From a checkpoint of a small transformer trained on Wikipedia: width 640, untied embeddings.
MLP neurons of a small language model. Each row is named by its layer, matrix (up: input weights) and neuron, and shows model dimensions 96-191. Each number is 500 + 25 x the weight over its row's rms, rounded and kept within 0 to 999. Numbers have three digits each.
A block is one neuron, or neurons of one layer that tend to fire together. After each block is what it responds to, as a language model described it from the Wikipedia text at the highest values.

L2.up1344:472462496507505464509528513505468519486493524491456480519496484514482492462504490487508490569503501467510509468497466515425498552487490441512439485479506493466532487479501468512476513515501537474499531527521508492498464461470490471477480501484479516504453496471452491520461483434495499477
L2.up1628:463503505510497506455497524490501540465470497520498514520513513497522512504518481503495514470481480470526534490491499474504488503482503494547543500474486510459505465503515498509482483468504465537505490498526513490526504511451515468511515522496458516491452489474458543517514479490483468525
L2.up1911:480487490458532509508538535502498495492504493521498465514511507488483503544540520511483506516506493487543453499515459502506510530524497476503514510498501463495478467517509493551538536476505495456499471499528534497500510485462495496498482501492491513549479523500508494527521495502532506501
L2.up2140:503561489532463470480503474500480475483516508527462512545524541525513524507518510500429533514499500508479522475484487478518497503507533491462451509463528547504522487481507511484460535547494471467487533492507529483555506519510511497496431545473496505505503496534513515486469507468463451479
Description: Modals, auxiliaries, negation and infinitive "to" just before a bare verb, strongest for "would" after which/who, e.g. "which would be", "may cause", "claimed to have".

L3.up450:500511471515469549496562496493491505525553488506528466497479457533505519462524476514531508493480505508473506502514518481473524537511504504533499456512486507498528475529514492488484498505480479501460492466514509487573480546483470500524508499523465527514492506489506509456462524482513552536
L3.up900:479480493503469529486547505521450514470539452532493446524472497470506501520475509516517520522494501548482489472466478503500502467527474486479447469507525515520507473540494503483472520519493529508498503487531509478502524506531449536452539510497465532461498510492495534495526516443530528482
L3.up903:491488473525532507475489535469542489450523508494509489450486449489493458519472460500491499481494512522505461519474482496489476500512509488493452497483503501493534497478544503509458518567528477470481520480504544497518542509498502539476534544514517515493495482483504491510421481463488460534
L3.up1108:471525459504496526481503481481500520478525466483484500478486531488512518527481518484519454475463548526480534495527523512498460509467455490470497500519506475516460499485548513529535540539507484515508496504500503535515465490473481489495468486510517471504486469506527487482472503433487496509
L3.up1272:490475503498495473552509532512484533481496494534461509498495528472506512481449485474488499501474530494475514455516462489503476472505527500518459470532513461478512532520539517495524511492461450526537502492510488501503498422511473509542528529517501489532578538519490480519454490521464480494
L3.up1640:479486450511523465531479471492481519504501492517471483528512487489466484496477498516480518465478464493468488515519511474527514511498497509507506523500500476527506488511460501522523508491527492502535533493489515503497493512478474477526517475506539476468485522470503506478508501528487512521
L3.up2032:459467483544493495491504528505492500483473503553490497510521477439502462462491524510528480522501482507541490523496508527453481510479490511510490529470507510465529501528460506471477493478493481508545472464476511480556520519491493499471538492476465487508507482469498509516538502469519496504
L3.up2426:503487453471511516506530539485480503506506482517492521486491541536453525464493517535506522573480536503512491495515545527548478535522524504452494523473512495496527485504530458480507526493498478480503537465460499505517530505472488443549502527483510499491461485499477510502508520470533516484
Description: Function words that open a new phrase mid-sentence, mainly to and by (in order to, won by, by 1935), plus modals like would, must, will.

L4.up950:520552504494478501494502480478508513527498528527506503506475524482455525503516473536544492488485480530467468475528531492504498482510488500504536484495526477519507497475498481552486524522491530470451518526469500512479518506487469514511493461511465516538488505503521472522521501459458512479
L4.up2542:479469504515498503488532470530499476511485511520531488546490485485513517497496453506503491468520512471460528534505477472475482494513490525485479487502487525511568503530484502538456483503560514494506514469472499466499490488478491518490515503501519506493472484479501505506489476472535501515
Description: Line breaks ending a bulleted list item or table row, such as cast lists (actor as role), career stats, and table headers, before the next dash-led item; more weakly, sentence-final periods and table-cell bars.

L4.up599:508436538499508512517498523490517494498501528453509486479503473497516514499533513511518494519516532493521462478474482508496519506550506498483497514490532485456484516461485484515579473490476479517484505478476452518454524541522498503485491527454497537501514506537514473500495506515516521512
L4.up1120:475496461560483499522502502533502467522479510495522496480518469517504526469456497508498520472440514482493493525466509515503445493493523500508492520496492467513525510517528506434552482550508491521540497554501454521496507579509545484490545521513499516465524481542463504478489499493484528517
Description: Closing markup at the end of structural lines in wiki text, mostly the closing == or === of section headings like "See also" or "Etymology", plus table separator rows like |---|---|.

L2.up47:511504528505500503513479465469481555477510527488488485502509455505525506498494517497486539482461452489500519471476511466476442534513537476496491496516487481485511520553524450521480484459511495530472511498542428481487493526460537499485531503471527519529521490484500493510508531483490513506
L2.up326:513486474527540469508425496533511488509470456467530490501545491549523538520495468492537503470510525502516497507508534483484490510508488471517465503502541469491488494511505536535513533490494499488523542536529467465573471484492508516523514504521502512508466440505512511530486474473489460464
L2.up423:486520476512527465506471493463494522537466535541469505476513458501481505452500505480482478542535489455506473483542521492481498490524531481483475543495522498496519554526507522535528516493523497546496512539492480482437481479514486519482493477502498509529501480542509498521470494438569478532
L2.up1140:523491450497523501536502467533531530498474525492476506467522487511487495510510520489477488550511517494550495484500473521529573498489491488453477594490531511482470517512454469524524490519497486508499515490525477491466484542500529490491557467434466463524508512526495515499479464498462482511
Description: Closing == or === marks that end wiki section headings like History, Career or See also, plus table separator rows such as |---|---|.

L2.up82:539513485539505466515492483497449489479510495503517434504496506497486522502485525543499516501533518511458497464501512525480475501470514508513539504515507506470491527488464469523526535487540497508489497517532441467490514510506529551464477496507499500516476498479484484499526490482516513480
L2.up785:479528479503531459513526560541480528477505516493480544461486483536519457516473490560467473525522471524491459490493482497469528514454507478500491493517563487521487539521483493477488539498479484542527474533530519509488465541485527463492489488476491477482515481481536488494473514460493544498
L2.up1381:506475494525446522494522463507502520479512553470479477471492492526469475491515492515497479501532460493481483497487478473471487464500509492535509470500466526461466529511489485458529451460510490526508536485562467525482495512518511495512489471535475497474515472506514493524506513496470450446
L2.up1931:560496495485535511494474507478490523480485468514450506475479523519524504487505501478460520508510518566509498468491547472542492538515525470547508489511483536470482502549523528507492498475505514525541497531461546525485503524533508467465488507499502495507544510494526509505517484456474540498
Description: Line breaks ending table rows after a closing pipe in stats tables, plus commas, and, or semicolons between items in long lists.

L3.up84:500556487507516518485446520443494538473484502511499530495455489489512469453510485501522506493482471449529484505516481504499531493497527475501467525493488493483497512498494489516538501481488493538493552493509510477505471498529533459459491508519505503507439491521540512501471495483547518528
L3.up1198:484482490493479541527489474450499504483469515492496510499478487521513512509557516502475477492520508532507521460517555499488487474519497525488425437474495532506513466504553503478462471563497491507515520526563508490504485537532509564511527503488520550526465550501535517485525513506492518503
L3.up1339:469520522504483510515457498481485544500551490552488536467479529494476515520505539471507501522519481526487536478482530530475492469471485516492468481527531476542479530482499516518551485499473550498537521507513512454542481504480529507533498511502464509538521471483473558549525457495475507516
L3.up1454:494508510476509486495512459477516485482490505530467528461491516515523483519514535464517501494497520484502463449517513504514523522515492506455478465472522495520476508552489500502482465504530509491507530522535514505553505494476520538501530504496423469513509510479485480504514477513490494482
L3.up1917:535483472522498505446439501489486496500482518472504508479532479527541507448497481493494500481509500522500477485471501510472520490466568517539455513553522516520487513489544452502506487476512492485489515494465462488479546538498540490525498511443488513591515475559512542501499468484510502476
L3.up1921:480521467501534495472548501471496472510501550529495515483489493513520508527536542463508528496530494487485450464507499513507521475523500500477470491512516514506500507543482511524473472505513509522494510492500495499546525523442542514494522499488492468505475478540485516556518521467482514518
L3.up2348:493512530459486454560439480527487490535468510494514450491488480481532488520510531474513510473525536518522526496555550499502515464506474503507488543496490482499508517480539526525496469486504529514521483452499499498494503509521474526474543505487456527503468503450509459521490483512519504517
L3.up2514:482472483517529532511497530497497507550512512514467489487468520514465453511475499506515488477511505467500504477502538475525484526481551508546478555477473497482512519504504500526503476461466489490471501477518440499463498486513470490487538501484539481511520506474515538499507493501516481475
Description: Closing markup of section headings (== or === after titles like See also, Career, 2020) and line breaks ending table rows after a final pipe.

L4.up720:477575471532504474519539491527533477508463512517501486500518517548560523510523519536500545536493510486515484451531488507542507507507522487495502526541466542442530499490514516473475513469492502521505425492478529501530493510480518508500549506510487507472489528480507493526508449527511522489
L4.up1234:535453506466474501546499505442514499489492507526539491528529485545497480526479519490497468487505490545499456484498527450514480496500456490475508454534516500510532489539506501498490543506512515503514500534518506495528494541523500550486460521494480521484493547516552523533526450480495465503
Description: Newlines and final pipes or values closing a row in Wikipedia tables, e.g. after an empty last cell, final stat 22.8, or 1–3.

L4.up1576:489534482526443496465462496464518486443470475515536535507487494482470493482501493534506481479471483459478557480548513512482479515505517480496494446482507509499496526499556521486460468526509545500499495458496480503466495493462490455453499498485484485484511485465538519503525489472462491500
L4.up1775:468538471487449529490507525496491478443478511535485476521475491481503514539488500547514447488467509472482521476540498501504489511566527491488507504423485494513521500483479556520467473538493510487522553498513515520503480507493470506483492497480453521491530506510530513540495531431486442502
Description: Fires on words right before a bare-infinitive verb: infinitival to and modals, such as delighted to have, ways drugs could affect, would be better; also adverbs like also after a modal.

L3.up524:500474494513496482524469517502504505488492505441494509500464458518530487513525539464526466473499515514497548493503520517489513532527522427475504503511538503534505470478479496435534542472497509474453525541515507463522487554470535507521505480459486522561450513535507532464483446471536483481
L3.up959:492493460528459513475455470489464498500479494549477519518453473504503496472539509495514487536512500524477518515529508482476538526515497457509516451512495465470499538540502457474483488504484521500472533520482489505482516544506524520479504524504496488518501527493462483545466505511507479527
L3.up1040:459538538502503466527466479494449531510560528538500479464480510461463479477482545513518512543522503525499488527505508481444514511476500491489487494519485460538467519513506475468508440505521515480449464481544515475512526503465519469476486496499476470521531495502538488492540492521468520526
L3.up1614:459508542497508489501517448484488463487504513497499543512515502511517483550514518476447515503469499483513486477486508483447547488530462472492508476537473547523503515491506486471518504464498514519504473481478511485540500551501524506499513511467512495464501544480444515492429492505468528507
L3.up1847:471463516489464522530529490525543525517497528529490485505498455473480472494464533453456477482481498514528455491509526493523510501506533486524500522468478493497520519535489530489508498489476510555556523533508481476467508506497488496505527525537481488496505502542481541489466512509497454476
L3.up2120:478518462495520507475547461473511501503499525494520474474515483483492519496517491499493519506500490527581567508501492515456501531493485518494509495534513465486534505516451538502498507480487515504520489476533458469513497521477518458488516475521528488491543509559518535503515491509502500561
L3.up2334:493536500489510536528441482495562484448486539490464471488465501504497526476498533534482507519517529487472521475506507484520500489492495458492496517534462486515517509541524481462503481522530492508466495492540468474507491517499507532509510479487528464540510500527460477472508482513530460470
L3.up2531:513546504509521495501518467502518527502520539476518478487481479537467520477531538523476549536537480503498512464506528514463532514568524533528513512505499458509459521482516484526498489434513504528516500524524500491496492498504521530512477481509484496472498468485500520517499443517460519474
Description: Line breaks right after the closing pipe of a wiki table row (header, data or total row), plus some cell-initial tokens such as 8 or Pts.

L3.up379:497497490485514513516468485483473498489475513516523471485559478489492506509469476506496473511506546494504498525489515484507506529514497499498458480509499501510527473504505529496480477558467476534513527532478462498461499482509495472502483500496467477502485482486481502548520539504511503494
L3.up502:466499510514521526531490471567549461494492486550524490502517527482501465453497481504492519509505497507534555474496494501541466498504455508478479477470543468471496486476468509468469532516506510538442511489461495463428536472503492441505531457503460502496495501485460544532497505500510536465
L3.up811:520507504512524522501485488510529494487484481511491485497474439437482481528477514480487457451481506497516522509522525491505494565518473513490494477484464526518482494549497463523487485473497515488483524481486478531493500514497517496488468534509463520459530492460494514524529511492445458542
L3.up967:497489519497499520476513506523487506480510524517514483462504524500482520508547495520518507469510501512492571503493515487519469488507456523531502509494503492492509511525520525539523470490478509508506513492496517490513474477455452502486474511478511465549490514477547478514522498487514483502
L3.up1246:516503469499539504468508525461515475547474530471476460475517487522525498477484470509489519502447489468493489453479423524499485483519511498482473529484496500496466486537480492506471459496523521524529537511527540517496478545495513490475490504494483478496506473500491506529498480491521504541
L3.up1480:456451455452477508512463515466513477479503510519487497494497480503534530486522515522520490526511511485493498453499535550549480480508470466515533529487483529507525486518478488487534506537530522473527487506489500487499507531456508469483521464503543518499466527496472528513505491508552449482
L3.up2325:501510495511525463510476480468551492515520525502505495491484480521553523491545554492487503475469518528516533484506512507544505440512508529455554499517450545459503505474505497465467490537514484488527491464496485560499488510492524511523459491454495465492493569517509505534500511457530499499
L3.up2517:485520487516444479450528525559467501457506514547521476487459502502499528525498500496508517461478526530519502492548530512492521444468483544500474493461508454471459508522474526473490496517516468507487494554476492526496503516552521496498534495497491473478542518478501517528509471473512501488
Description: Line breaks ending a bulleted list entry (cast members, places, software) before the next dash item, plus "also" in "There are also".